MLP neurons of a small language model. Each row is named by its layer, matrix (gate and up: input weights; down: output weights) and neuron, and shows model dimensions 384-511. Each number is 128 + 32 x the weight over its row's rms, rounded and kept within 0 to 255. Numbers have three digits each. A neuron's up and down rows have the sign that makes its largest values positive.
After each neuron's rows, "fires before" lists the tokens most often just after its 100 highest values on Wikipedia text that the model never trained on. A number after a token or word is its count.

L5.gate1647:163090142139161142160084196093112119160198132158117155145126162073182136115091117145060149152144146101120124102145188130119189112104109129077142087092118130122103134157130079137150121090093120123159147138121099102125132111120160133144205168142096119079116122164157122155085070100062164145133129133127109154038103113181172137127092161086129170161136165165112140161151116126096115153132
L5.up1647:150119181100163075146150111126128086127120113135106092156140155141137126090137113119106102120155150078138152085143146094062149145141120162116169151095125121126099090115107168129111166132138088146123122096149075192148186096109154102124116100141069111117111194131119087153188163137115127121156153060130078114073133159149185154125150099160137202141131144122087133128115128069112142112121
L5.down1647:119110143122073178122128128133111123119125111124171149114122151121134103126128134163121132146118180156114043160092153136070118149082112139036153135101110140121134117143154101121122170069106170137203152136142126149140149145107107133141129087182132119096148117130110097157178114100070127113086189137118168137148100182131116109108099090172132113126147141147079064132120164118099118139116
fires before: " |" 62, "." 8

L5.gate50:134198179131104121126136166099106127058181115175132091155071141097158109086099143154092173152104131111108144105131132112111127116125156157128116170127179173107137118105118119150094131089144097197109166161118175072125160099136063067142078133086106101124105050114141158121150089167113130138164158185122164173102141146142157143088042095129096132124073113137209113122142132139101117132057
L5.up50:168157124183123144177110161159048186095138118106123123123149132056128104095161148094105110108111107150098153076068154096134129137176119158209133126073107138151172167116138125103094115108148143093185067085175123127165092137129128100104133097115133116118133103162138120115111116130160128125135093184158139142139137123138083115059216156083142120088124133127066141154126062096080142172076
L5.down50:104162141134071073128108147138170157181168107133138128100161085158157109156093108090066145190112073101075129144093084108145161130120103108142165152125151104114185164162177166172140140168113145181134149095065124185088131157139175146133086186150097125088111129109132142125154177139094104132112153083139096126153093156147155153121166120149114196129096134111096144128086144199136111096144
fires before: "0" 25, "-" 21, "1" 7, "–" 5

L5.gate561:151163114132088123099108110065135145149074149118112105135052160095160126109124121065138093052119110111102167167142139188115186145121086164141121142151095171137132129097116085157093138182065116115139115134116087125109116169107168180104092163129140204165118144115142149099127110167092121158120125138138130141155127106047159145126103144118121149129122060139150131120120130062090092121104
L5.up561:122078151121161138170202145107093063133105109132116071102096113125166134193168148118098083111119129132156167095132115122136152115122124093109113126078097156120101146100162088132134114149109165148163140153109175112147083114112179089134188090137110070127097151108105137053102158114112110118078127155109061146093112148084093131162062112148093091196128101190116155153107109174174127064093
L5.down561:121126112117087136110150121175101130103072066147127137154148150125082153172197092093127110155147149124150103091140104156095111116123135165120130147153107123104180134095120128108136112128205126144120100156157158135085097120172126086152109087109163108131130136097164092160120208093144120079117122214109054158136127158081134117079125108156080084164113084156179106127138154170126172166190
fires before: " |" 25, "," 21, " (" 9, " and" 5, "\n" 5

L5.gate960:132138089168104149160138163079158171098081129168142121098089127124119097140168099117163159180078156080119151150111138119155115164101154089113155136151128161090169181090152117146066119076146111110148178154115140123120190193138142115121083159095134179106125112084117085125155158092143184103102120137117082140178137185094153189202186130094121120105163185139174148081125115166150094159158
L5.up960:150166133101175092188084180113109136083166079171088139154079139091118114158162129164071142121114154108115161164173197142113183185122125131120112158160107163123140117121138137155128127074094138073104177133112069135137127217190112126151140125136166156104085063058087071106153149128175128114136110155157103151117128067150165186143159122105158078171179139088182125113106120158146130114133
L5.down960:164119146100137085145066114165118094172105088084149108142120191094116141178140119128140122153150154048080133160131083146054190118154121175163144153086138099118100146115113112062107088133139130135139125116082082120117148150127151117126161145160093186153133097128057139078178175164124097111180102144128099160129158137157178144093086159127085139136123145146124100118135142132124075137067
fires before: " " 63, " |" 36

L5.gate392:159157160164161119152116146101074079146046135116119156100162106144085077043125125114158137173187077087093189117137178097082142149139081162102103073108096116130148137134217169161072117193130144152090116150142171171124125163110119160109062021122147143126108151105143109176059098101105115130104149136070139108149116181105130123148136072129144106129088126107151146036157109101114103145098
L5.up392:133090179117147145109118155147167106140087146098173119150157070146095111153082105128138150167136081142216127126086147096097116106043130185124155103070153145150160150148136159104163091137102165143167058145140117137164145144099129159153102194142054107145142076134147150158119079108152163121145143151150149122071122139153107108161149111097085083122115098130119132084052090101176054145102
L5.down392:134112057161108114167060140187116165164110147157140193151116152094144162130154103071179088119120095162087206110095135122085161096098109120160167093097151162154172173170152174141140127175114146082115066107182133083192123148115141191153171104155117088112146126137185129143154139066117162147137066110135160114161127119147153146150112172156172144140144124091101157116089086105187133088148
fires before: "8" 23, "9" 21, "7" 20, "4" 9, "0" 7

L5.gate258:126149115083123084096072139110106109125136083153132087069233105106162114134132124067134156159101096134100131130151120108087136114107110095133168121131058069179108145170125125126127174127135095120120102156116151149140152114127129135131117147109069119113177097152092151108134144164098101255117161133162150177144127160140148136113154138078087105086146124138108078134197113119168131132124
L5.up258:117113112102123143104106100099147154131108099109174060059255106122133138095137119054150159173119109153152127083160123150126122114114079118122154164133102113090104152164123123143113169088118116131131088159146172121131167161147140120140097118135087097164134084159094146148138159130101099255088170152182145123149169132164154115105157150148074126092121118134109101107161128110119125121145
L5.down258:129106109123133125144090120093171129115147127135154000145255150131108121148110133088141161140093127187099121141176111136105147101144115126087168108145115126130123088107095116103120144163123118117133090106141164103139140117070125099143156136137133150150145109140118139132100137108142111255127145192166086139143154138125131096134116102106154115122087156142131134145139154128143191127094
fires before: "\n" 42, "==" 16, " |" 7, "===" 4

L5.gate767:150128144135123099113115172171110079165139108143158115111083146109098157195152110129097107100183125082140094083088126172134125083127125141158201139123097134077123187155174102121054145122152120126119092147144079156134126073180092135114113168176131072147119188151174130111112143133100102161131134091096143132124139118121144158114108206130070121098133080160130145137146130133141076161153
L5.up767:143110104121101150134104095220166159099180062142119188177114116125122102063096090123146094086056138103094142132093185105175076120115190146141133106100112168181148166113091147142132140105182094133113082089091106143177135092131094085030106155112102124091148180061158093151164148122172122133140143132106173150117092132143135086135024063139093108163192151071107128110149090135097108125156
L5.down767:161178178112128139119159137073088101059111149094178219168141137130085144145162129148102136144148136122175187129100123129133133143080158114101093141064142119135194058158124157091153112164145154116134166038090101053157223165085103097147131089116113113090174142120162129114113133188133089091124115120133120087091180122086138095144127155130108115102140196139113095101148111146132124103120
fires before: "-" 28, "\n" 23

L5.gate875:125118087139105116074147148068135125208144107210162157181136105173117105136135166102118105176182131141089139150148150119108152183161154176139138158159134140119137163121135146163115137136196171132161105133181186064089116167124159127098151142093161106138160122134119099103139115085073130104141140086096140055105120078136089108156146084088115154094142171156116088101096111114097090126112
L5.up875:144080106132156107108153116112142157191166136141144140161133149155145102114173137113142093145123154175109155132112111063153110098159095167164124164168154146145128149098123163170138127135131177129097111128171068145107093135112165152166079127145117111148151066158054065130184164159055118098121136173152150070128134132122107155123128101119146142157158139186055153099143132062123092162134
L5.down875:161163138130128133133110091128116101148056095091105123118123197109103121131125132149137136102148130200137158063087145139142096123119154122157146158095194155111110151124130142107116128140073146116178059180165128128091113175111163146098119092169096103154123146106085101124098110151143089140123144135132086152165114164131144143101091157142027184117065143092162111157127202183131129141133
fires before: "," 50, " there" 4, " of" 4

L5.gate602:150107125131161103104125156106133163120104121115174116127122096086122117115125134147069192116155126137150138140123137155125099110180124146092000091060062091108112150100116115126131156165106072138132117122138150189125113160084096123132143153152147084134182186134189136144089069092111097137076117113090103158141076151174137097118143101105084127108155180134168195115144136132178124115149
L5.up602:153160104203146148105116158154128161149123092083115093072075122091116175132087124134180154167133132128139120130108144113043088127145092170100130147098094155137130165071084156114139143191124092146134102095083132115136125118102068056094073140152139138129131133057136120172104119090104111174113116144124137121098167123152125081110124126153135113111129137103162191002110147103117133160141
L5.down602:093183155133141101090101110137114130143131144179199099125070125088167101103079093166085165088132095099137145091075070077113099111125106149106101101110092113123116125115149082125125158139130161109116131088137128191120172132129133123136132193173122075148170127086159060159111109077155140142151055105116131038074126114149113084110121160127117110115136144131178163108081161134161044099173
fires before: "0" 23, "s" 21, "1" 16, " " 7, "7" 5, "9" 5

L5.gate1573:120158085132100122092112161110123093138132131145168146168113062123068125119146113110087144151121114134118142089147139108199143061078127153144114132152105069130133152140095123156036145104178138154154113093094098122143119106166129100180121083055113150122158145171201128116124118139099101135112117177176093137227096117127134101110166153170134102094153136103138159140124120136182189169126
L5.up1573:076119072086122068089134164082124133139159105161133174129123117129148156130168098115130106141109150094147140064122117097153115126089134158135147107132113111061121084101121112109133094092112128185183144156126113137112170125125046081153135143090088148097090095092130169141136186060086105097116178125135150135175117119149148131161133082184104110146130182109085171062102126111073156177046
L5.down1573:155089169116114096147123066072158133154120128149123129148164097122112137171181143165073127156188135088105122067089224135129175128151130163074077156188125117154123046182176185082098106159089097188150151185140149151151076114152130123159097077101137091139110092097150111128142148121081117115109118138156090151134066088146115179146102148119098077112138147131106153092111073155121158132099
fires before: " " 43, "1" 16, "2" 8, "0" 4

L5.gate486:142163147092110114137096172140187090142175171155147124193027104108110119183140103086089123037122150104108111151123103126126134126105165178126121124068121099160128145172189144095054132062091174141130123110171130119083132133153077120140136171031152094119109115155139120135117193158140118155143128155128143155085152088150120141144114168161053147084138138178128191080143111141128149158094
L5.up486:152121125098153102123186107076090151079131144129127105200132134099101092094109126086134113116109150175141133076094135148170086156143083073127124131113153103128077132097101140095207078048110057156130080049155165141116062111137188140085091116164145124165119133132153091141127122103117105145157110133115211161127152102134085141088168165121113118116126140123119134137112146124145122127126
L5.down486:150128144138091092154157136164076124116075144128105068096096155063160175134160080124169062144145151116160122188126153119142130113101125179080141141081139164166095139101127141072133163158092090094135128155156111132130117081099158154164051124152124115134105097144129131173083100119181121067118088067116151120115204122120203119149101125170124114105085127088173135078123139109140135079183
fires before: "==" 20, " of" 12, " ==" 9, " in" 9, "," 4

L5.gate251:104162102124147214187097161074119118149154144138175102071102137179076079155052154126159184129133134180177126036155136108056117154133156166068131146174119165081119147169077115104075123099215142126097155093133101116157133151132176080142106103059129188103082177149135158091113144127131076146158149078096133139130100181149122130118131118131092179140124130126118110114084153138042134152176
L5.up251:099097146135112112080123115154170186113107189104182152126090142139149101065163109116120125170165182146155136170065082130179139153125104128125143157102136143128053127100094165094111129132121091171158055107153104117126089141149110127058146187175146121095165108177164104137097163128099134093118103158199118181128184144165138147007140156103094114126163092121153097136131165065204109126107
L5.down251:104068141174168122168088145142161176154080087086161153181133143105109133140104125138111124124139186174085113184044128194110115073087150145108170113139185153099140142101115080184091106155144114113136148123155102177139063119134130105056156122158072081092161126090096091199096124125097127193145197147192113187092125104164125103071080131164117135173134118084159099090058125172141120148200
fires before: " of" 25, "." 16, " and" 9, "," 9

L5.gate111:071170148153079098135112063160174125094134135146150188084125095070132124095127151127111088157123129105182164112117090127066139167174128118189157134121101051155149139198148100099144103110133076123084150138157133149141122151105135064165122130160106131146151141079144155149150158059164088142162129132123121142124193104124155183051127111131134131120139229118095102140076128116147145119086
L5.up111:112178173157117153123145140086102124166141101117076098136096143105194130153102088089114128115069142133171134138196138128100149111157121099083126149115099098117128099123096141133114120088107047151112159121099138170089168114127122123196142129117074095098111119134181142131159098125142077182205113111151153095104131117122086088051135169121115128137117061137149119132122156179082072124101
L5.down111:152167157201110110160090077141166113112090124120145109148152098131137149097096073146124147136160129147106139158157110108101080137156164108083155137098160232122093080152083128161136163144124154120157115155144157095105121142125128195174123108149158138129136082078105071133125094121157108174142098172071171106078139124164074164102127117099099115148151124132105077165128147160192112102125
fires before: " |" 37, "|" 13, "|---|---|---|---|" 12, "|---|---|---|---|---|" 6, "\n" 6

L5.gate126:144112090138140090096178114066127127082117097117095117105124132059148170144093119098123116158087074141153127157091115128111145138134156133106126113100151113127120175132099161206164128103098154116110154089116133141109132124093119159126149131111101183159068175108156086132119089128154182128146160175146132117124098108119136129138118111187128125108070142146093101135111135163127137158085
L5.up126:157118104113099100118141029154134111135098144157108070106118176129127142197074131103131125127104079170132054166112180133138131140130105075122126101129183100086090182152139150158125136136123168119117187122145135153076077168103126126111138144127092164136078124084110135132111130097144124127097150097200141142191122117105113179118119097122157132081122110155122092144143105169087131165138
L5.down126:089157078190130166142108141170075140086109181141161091107100151084083127196118147113165089135138141173098044125074113155090137171130146010209141161137224148132055186057176082132135083128149134138161134115142119111113123117091158108179121108125161170073145170149083164168144145115146100093145108173110148169099153113189162155100155123111100172158139152120153130137145177114118149129095
fires before: " of" 47, "," 6, " for" 5, " and" 4

L5.gate892:122131171152150113122174099098171103072134154064118114176132151175110152118150108117123101130160118062157133135133117172079133131142115163107091093072119185160135108166149083132083163106129165093089113125195143094110118118108168164141102126082154128153112172134168196100174159147106109147124135134118161099108105100120085100139126158119122095119146156205145173111123224142135111192124
L5.up892:120109154143102094101182133091195138134047169100155163156195165139060084141126151157146093120142133115168174080064130129081170117118126148151055091116135194137125068126098078130060150153108146124048100131139122132070138112093118090130080122102156129150071128113134091143106136126144093125119182132083158105150146080115118124087139131152116059169108113096129135101117086142134127144159
L5.down892:128123117152101095138145114135134143102139137082113168108165138121100095101130181142140084146132148145154129139118065090118093103158129133111095102149140151113124160129143102084146152085079155119154149157114156173098103128138145113197083023158111107181074132124156075201104160139118163159112114205135131121125177075151154113194131093084122154153088153114123132164165175128168032153130
fires before: "1" 23, "9" 22, "8" 11, "7" 11, "6" 7

L5.gate1218:109124098103138151127117134107154125058092136167132119161106131166128174159164099157078157146116102077150180133118137118122177120162199123143086086096181117107168119146112085171128189117099071120099106094109152124109139150160096152148114175073128099124171148134102136149144159121111140183094123074130108091106104160149089198105158168112185147175087148144141116131079147217107114166120
L5.up1218:130112109146066090129153153131135118131174152143155146106196139123098053116142079111138140118108151106165131157134156159155156152155122086163121104148120091144100091102164135148148128190094206145141131123111125184130107189111130153149074134116096112077097123160151124076131073128162135127086097149101080182162120129127101100076135158137159123132160082127135132128150152150147182173089
L5.down1218:075145118136150168160177125146173151129120106148142205079125174172098109085074095154078143136134127146155126115138108151100138131111113112155078092120095110092092081175132150105108107103060107140087136152117112123084091111158194085131104128171135152137168119067157147124073102146151093164205141125111117139165165140091118151137147143117081102115108104098097145058098141144085192134103
fires before: "0" 29, "1" 9, "5" 8, "8" 7, "7" 6, "4" 5

L5.gate1269:141117157136130151108115136156115141173149107149175099137129098158164132106106136117124136120133111073091129151137145124079089113092117135126098216128139191174076136171071115107117087148110110158132144159143140134132147117047160121084120127123158129145135122115117141162109144129092085155123098052089161104158089134127118164255090077152152083085166114102164117117141151118127144205134
L5.up1269:179074189174110096085169129099163131188132117093179081101175110152145124147069153148102127111145125124124100143160136134079108072108163116074188198095156180085095114170128080113188107115106052140143146121120097152113147177124136119158128140135077090125117200105129147165084118109074095131169129114073137063176118130112105128116084083066091162157143171168149189124134114103112173134080
L5.down1269:129122099086154101100146120086164122090133152134067157117095132177060154083105128159128198155119099071138119169208135146129123088121141118110153161167184149135116118159052102169147075145114154119177087132171100090127125150112076152176113049130115117170098172115127137201126112091122081096142126098135187066157137129103167145143134125097182189082173185132120120100134096152097150131082
fires before: " in" 26, ")" 14, "1" 9, ")," 6, " –" 5, " |" 5

L5.gate1332:103062116114084138118128085090074139109102190156135153092193045078148084120149142119161097104063124103151183114132133137196118068103112099124133153108100154104187175106178138145086104117078135104119135103116117140102109117133094138166142082104157165140143118077096122116140107115169116134115163171148130140118110093139083141139185129172113123055113080120145190130201142121137111134158
L5.up1332:086101128158141143116080142103075140130111164148120116107092112110099124158151156125141122155111083118155116106090073124128100097060105044125097148162081088105182128118152116135098139114144103108139158126123106157105157163117129076158143108115128166154133058082140156100066145099150088146173138147142137138156114156189135102201159094096108175141125052110105178133136125161133114155144
L5.down1332:071109171132122136091081129147165093076107150117093121176105126149144133171166074084114131136080099132186153145139031131088060130154186131099105172144089153106159175145112134175085146047147127072118075183113131082134118087157103143108099192101142153149058132078172135171101191162088147120111190111124057140137124080172075157152081090113170117134144135117115156065196088124156120083092
fires before: "1" 24, "2" 21, "0" 8, "9" 6, "8" 5, "6" 5

L5.gate760:153116092129161144182084160110110100128104126157178079140116055152124108100176132171152172160104076105163116155129138175122114156176092122096074123081158154126102136084142115174109192073116160134201108158170137121123101142089115164120151123088164097096150151094100154122098119130093093111128144156099188108117070163126131099079155163177092152111151113167128104108160156097142157094127
L5.up760:131152131114092107102165119140150097144104140083092131168175135146164169144126142140099098119148139113157098120092119115179098091183183091189205160131105070062148095117108124193180161099175141132182110089044090110125159132202119123107150149067109124114082100074148134123184129087118154145151176128083086125102172091085118111155103129118103079140142119141169114144154129138123106162110
L5.down760:116131142141143116094082070134108143100132141107051065167178087156138156125182108108123187180109121117124093107088056160086139116164128125141091131128114152143158080134126159141088170104113124172114125154114107141110182123106094135078073109078125166141156076160070146134156129104117094149117158132107160090123106124099163191135091118170114115118156072116095100114097113104178166134153
fires before: "." 33, "1" 14, "9" 10, "4" 7

L5.gate212:152137107102136124136130112148151098096185134105135113123224166116167123086173135160145079113186112106110115078090131164159111123125089158045115148105136192210163100194112111124121134091164124132117138157101167124192129078159093142092098124121127129141149166178110120134162106206087151178113225118142197121109031167097154162098122133180170152134093144142156147079106135136175099060176
L5.up212:124102122167110080112122121142154109094121153122100069144169185161086147121129134140082131068131135084085113139094117136119115106146135138127131149117150103178158109105147145129062125162163187108110136150101118186110163073113099147089128106124094141140101125127149053111111110094105090102062171141126159161084078141115182117107107109126135104122136151123153159143129118125115115169124
L5.down212:139145185128151151129109103114188172077111113122097212096188165165100155110133105143141156145155173074053159114087143112118148115150109119136102098150080134123127114099155164166178099154223134173127149171122175192166157149130137136122130067104125163143122155227169118156168170111148105159102174125069134110127147047172171102135102096106092134153125126140098139111120053102095111233102
fires before: "\n" 99

L5.gate757:160100167132157110116152116090144122099115071083150172169107114094135180060114136139119119066144125113084146122167203097111135149165122167179109178135148100112144171165103149150151211124156110138122172176127200118144165138111141167128188113138119137098165146103147141123158117164221053139116126177142222143082128095163100079143173175165160128112110162141056152108121124205134088108102
L5.up757:127110158145141077157074111091071164152205120103121201153152165119136097119115145171127174109112120109106093081165085160160067131111107139190156051158166078113095130181192115034163078174125143079146123167155148113106103099130147122129095112140138095142107163164113178136131076105073163090131136125134150095066154170079119095098118132129112108105084120092145158147185138127140129098075
L5.down757:108185083132115072100150133146092180153090110148149115144152202142085075079087141130123133128092173186156143132130103143086126137157125124114083147097121157159091106154159101084149122158141121059147097100115121074109132124093116147140120092124183047139092128149127116151159147108068154120153211150109131110073112171032041108162083132093122116139104170169157139115101132100087138063140
fires before: "." 19, "," 19, " in" 14, " of" 4

L5.gate632:140185159106084161135171081167108184137164094120099157126104151121137133122147149079139165185255167068158141156145093110126098080096148151107129114095112125105115101127098098111132162092173198145129162160104140093144169154101116061126145163095117147124098151154095140169153121151141109092093124190169090190128088087122175089129193154121162097096181115126074092158121142124122105185123
L5.up632:100155081126128111173053113169173158139120132152051134139131146088132068163133089079125183088158150108154168157063062060125115098128127140077093166144136155101134137098146113157073066099166147170105064133105136137112145155070190030152143076131190124112113116110143138155166116141090138120101135151140102195094101105075140184148160131140104178104087125120155090088114164102115104136102
L5.down632:147153104089116151134093114185081150162101112087096160074148201088072101124140080050152132091156109060119050112146071118073186105152141125195147171083133155125121121129074101101139100114100166118109173112150169047163190122070153132094127138101154180099080149172165086144147168129140143145111133158137103151110099085130167152154149098162129143081143139150157072172142086121069137183117
fires before: " |" 45, " " 23, "8" 5, "6" 4, "2" 4

L5.gate263:118131098146136165146135108108100093104146191169154158144128140107122162117113138169070155126093112077114081103145196136140131079188093110081111112128125096109112059125135113113116104141138195132146070105113103061170093168177118130074097057112066085119072141081184140113160131156149141140096151134090127150177108120108090151133143099113173115091082112162146132055069073087119110158113
L5.up263:127129153124154123170100139061144124146115139127093153127215166147151168152127131175137087099122128127141195159157134138129137074186155139145172116127103130061163091075085122087123113147165141156110103094148054108173117146163101125151135110118148117113157108110145085150099101130156137128072191109156105131145127143087119153103160081128117121136107118131062148155174121147165103122085
L5.down263:128134123136135115179165114128136198069150200119161195088070150146054165136129111128142153157133122080135097154192153101128118107160152151120170124146121093116103122161200127166105082155089118177103114147116160142154139123142178159103066146098141131148099134161106208165042125119120131132122153165082216094154125092100135135152172119092129102101110075111164104132087099176154128141091
fires before: "1" 26, "2" 17, "Star" 10, "4" 4

L5.gate1164:134057053126134124154141125122114054170143119163172139122136081116104094117048081080039137140099104146084132141150151125111101154159122110120108129100103099185181110107102134134117154162119106167158197143023135174111134135117090136135110088100139113096104140126135124107120141111155131152146138151160178124153159149079121104113079173079105133084144131121136109144153168134165155185100
L5.up1164:091112157122157120077070106152103134182112119179150143138112097091072176171110114135127119137098128106100202149127168172153107119139095102110124091108136071130106075091140137104101104156112147134120160124143078126129092159155158162110149102135124114060091102172148133107136161164113142129131161089125216106119118144054113098163100166135082160139177095110126111067154168125112123098126
L5.down1164:098172162150125112115118190123118109124130118144162156172129140110144114094125147140082131093091146124083203186129182093126113160160129083082046127193150091165127028103189153108117102146115139155152158131129176136195187067163177102120134131118118162130148133076148082143142184143150051154130131075087185117117124160185121058106097154122130127171140092082133097106091146143175109115172
fires before: "," 27, " of" 24, " " 14, "2" 5, "1" 5, "." 4

L5.gate161:098159097172137119201165141107172132150101081158128075119158149077093094145153130129128142151119104077120127128122134102165120103127121090110095112136124072126126139056067083140118104185120097099132137102175112170125155121101129109090171114120100145185094177098104178121157141088153144131079068146119104088120147104107107168113170116097134114120138118133107195113094158136117094138144
L5.up161:153138166099079107172144225086135145113135083141100149153152130125130121132130118119133102178112168118095077096095180146090156163131079170138131105149124181135207160070104098122122159061106102129128094121172186158139153095095164096160104139100158128127154148115152107188149129103118209095092113112112120160133111168196158227093109124134142121099151129064134129103124069136130097087126
L5.down161:050118156164167102155171114078063165159195142073106046134159195121204100140131110105131191147117080117153121157144131124108090146174094111128094139196137109105112146126114121129113128141116134068073164069100141097141128098089189114118109081137134141145075155097163150136107152136126136082127182037127102139114082113161098141113083120085114145107130179073139140098094150171101146106146
fires before: "–" 25, "1" 17, "-" 10, "2" 8

L5.gate581:152072144126123110138075155081129132134093133143124116143108112184131096136085151177167147170139125104084072154088136153075086185150134131131067120079069194157058122130077111185111111165142097154180086102106088076133145129084109088130126094099166122141075170132101172132090086109127171151105168192155136163080120132127106143104138139134139136145150089115173173149084132119128093136115
L5.up581:211122136157103106098190149127081080119072155147109142059089138109146118153111089142181083140111128115139112190117146140191112143055098121133080131143093140118120137086073138169128120130171110158128071121222127071107133152119159103149144160121116098137195147132092198084115152126132109188120161201170066138083126147173111099104083099152143110160157129040167103148062116118172121093165
L5.down581:146134112157156127200163175108123102046136081096102079120094074071121106085130174226166104169096094158075163122067063173108134160140088163088099049098053119129118105104161118155093151167124108138174078130193072084131140155148102165174117087101146083088094061170097128063102139121161174185098173197116146132100118126149070128094076114157105114142070074135177109104127111085092153151151
fires before: "\n" 53, " and" 16, " (" 9, "." 5, "," 4, " who" 4

L5.gate543:188151103143171162087159153106186097118140122171097115091109145089145056106130168121110109129126078080097127117142114136128145161124099175117168154136157095118106096205123144187092152099120097131158128055118162123119077112090177116131084166119088176162102137116126107153117146165127150135128146141090098142125086137182145091154140108169116168133168171128147147065128078123134108158180
L5.up543:114064122100129112114146102085154167054072115145139091106146146144135133157118147190088139103154096142155148083133198138114103164111141166094181108159122167154117157183159110158082142125100100169111193155133098149123089146119082062118094134121123142155107124110160208143113155130134140107143097140134111074143134177161098168167118154199181202164157130158129170111152145150136140160144
L5.down543:166091131149148132136184160101177126113112084149188191169087137115127198125126143142093142138228117136137133077117119134055152150113121115118153159175106176151102165165109101166113144177158108120163157204092136174107186155174120063140092114106170162203097157128155125113126077107101152122175101156159161116146105110117130111146077157116140154152094173116174194070123157085111160118110
fires before: " |" 55, "." 6

L5.gate1631:195099107173080139077128181125145120145075064103164150132124110180066157131084166178119144160161137078129159147139075104186106096087156066151156151128101100130129101139134158131141111171118133142117162130122135147100112141137122119127089157187052071144151140148155151157165130129145097141131100093130177124132144114127094101160177140091095155103127104069088043089109147084052144127110
L5.up1631:120164175180096111135146142075112183152078122122178150115146141115139107102092127112102140105107157090069160152189100110068134105111089140174118154116096118107122092074075088153164153085122096130092086083104083075072060113136143138100149146091111124157099125064113134096160064037108128102070082164061108168116133126146129127100151147106129139166123185120092125143201117161086139111152
L5.down1631:177089163110110136122084115088116132109083155084162180094092124132141122145118078055143169123112155168111162092178151070096085088087142122162165093130075102136090092188176075146126118126170121151109103098055097091114085127177119118142120068067111135150092120072159163069131131100128063139112147156068128126131143089123137146145121192183152168131131195156180125107212110168098178109185
fires before: "-" 18, " /" 15, "3" 13, "\n" 10, "4" 7, "5" 4

L5.gate1370:109099133134143108098108144111152115140125125101089183110104197153087122126155118114194119136060137151101100157112131108149115134124124118142134082119124071116136086105131140137121120126140045156093124128089107069082130154133069103150133118118123163132123116156147074171128149158169180122158115102092118125153141161122161077077173118146159183147132113128152117122146123100068120158134
L5.up1370:182113133136105187131132136096159101146187125166098160087164132126128135176077116135196121074071160080128141187077092077084084108130166132150159161141117098172162153130109132151109134126122123149138092105117140087159146133103133150145094137138113165147122105161177095147062136131101109111121134126142146124118145157095180165122171147135224152113149136067167140112127197097116163171100
L5.down1370:156092134126071165079081144050117095143105123086124146112146135090061117084144117089170121156134160097122134177065170130070075094121094137152134115149084124173143124102129165185123114063117174205162119137149099161131129133137057142149084142160141137205109205090147102147103083101114152230176122111117109109166138132114191149108178150147170139150117174097124146127060168136087156127094
fires before: "." 64

L5.gate99:126154144161116196083095082086074148181116150115110100100113194134157081105100105161149126146178120101152140108173084175104122091145067145080112120154141147172128061145136137151107138196110185171146142171121169142092101070110131144111146082103156082092152101152159163166164103135104123166163150142159103141115151201084127122099137143159077083071142147079215181148140188090155132107084
L5.up99:088149150165101101079123080108078170136104146121167146148120125186136119112158087091153146129162096169185162082130140103085131138120092211091095093180137040101144106128112134176142080123070201134178151125097132119158089144117120121155123127219104141145115119154139117123098086103097165139091099188080144129084132139130153122106142135162094038158133089129171097160139123135095114167100
L5.down99:096117089103043085108143109124097125055102118080160139167156131132131167137074128132147167110137126144071218070075069134150163173130151105119129049122124093150149106132127139103144038129120145153151139156115131155102130142072137116098156103205093147126155086133168098097086138084092143138090186130103184106078140188121097137142110113115123082109112111123115117078118142124154147119065
fires before: "9" 30, "0" 22, "1" 12, "8" 11, "7" 7, "2" 6

L5.gate53:126127069187115201135089103089176123133147126071104145088120068141140144129131126139076175110141091109125141162115126138109079108108103187126137122147187075199096061145072174120099124065092123137104037191097080094182148147085111152091168176124052126105126116169160140094140162118106127119110148186100068086141127160119112152145129079149193124132151182128126121098189145158078160129023
L5.up53:097140113120196192136123125105194120117096096070106119144163111135134097080137100110078129120136172180101150153112162133072100149079136198127153093125165145127101078100112134128125098156157106166117127166128073145213140151110084177151152145069109168143087115129070134075138154138119171149121163146140104067145113157167137189109122155172128167160149170138122122090117087156146204170135
L5.down53:127104168145036080219126072054168152084115091131140203100161120092098137125179106075107094138160112011123103172082089104103122168117139118147156158063124133124097126121068111146138154124057112088153115134179130122118156132053225111142102171075099152134118135159124190139160150126138127160141105136141172080094119130118087144110175168063149129154132158106157145095136115145172165107151
fires before: ":" 52, "s" 13, " |" 6, " birth" 4

L5.gate721:118161157219061089102132078102129168166140139121138125121118128167101144097140145048103132118114073130124107076128158102125155113118141095133159119107121147069102099168120093128112184118114131125124082187143124127127192099127110141136129066116070094103122117129114113076157127127154158115135085171121133162101108109111092125123142187162146109152089162115101164114087125149123123112113
L5.up721:184103089154192120190119107194128163125082106120136106124181105164160191119171102089074197111154129156132075124157184097094130084082101101120178080140154121119092144176103081154142211121083145156088104170103069072147126147109109127145053094104111081191091179166157110138115152158166130128088128139142127157092064110162131167118143164156149133144121135085138125074097121159091099098129
L5.down721:126098161134145141168135118109122163141123054158141139107128132132145129180113081131110181173147098169104111071134170086108117094090118029160110131121179090115129147143063119179132181109069121162138092127061117107171123123104116110201037123107124128157136157141145172102132127092080154126105112124162112175144123137134068146153099163105146113159150123039187156098049122169133116170095
fires before: ":" 37, "2" 37, "1" 13, "0" 8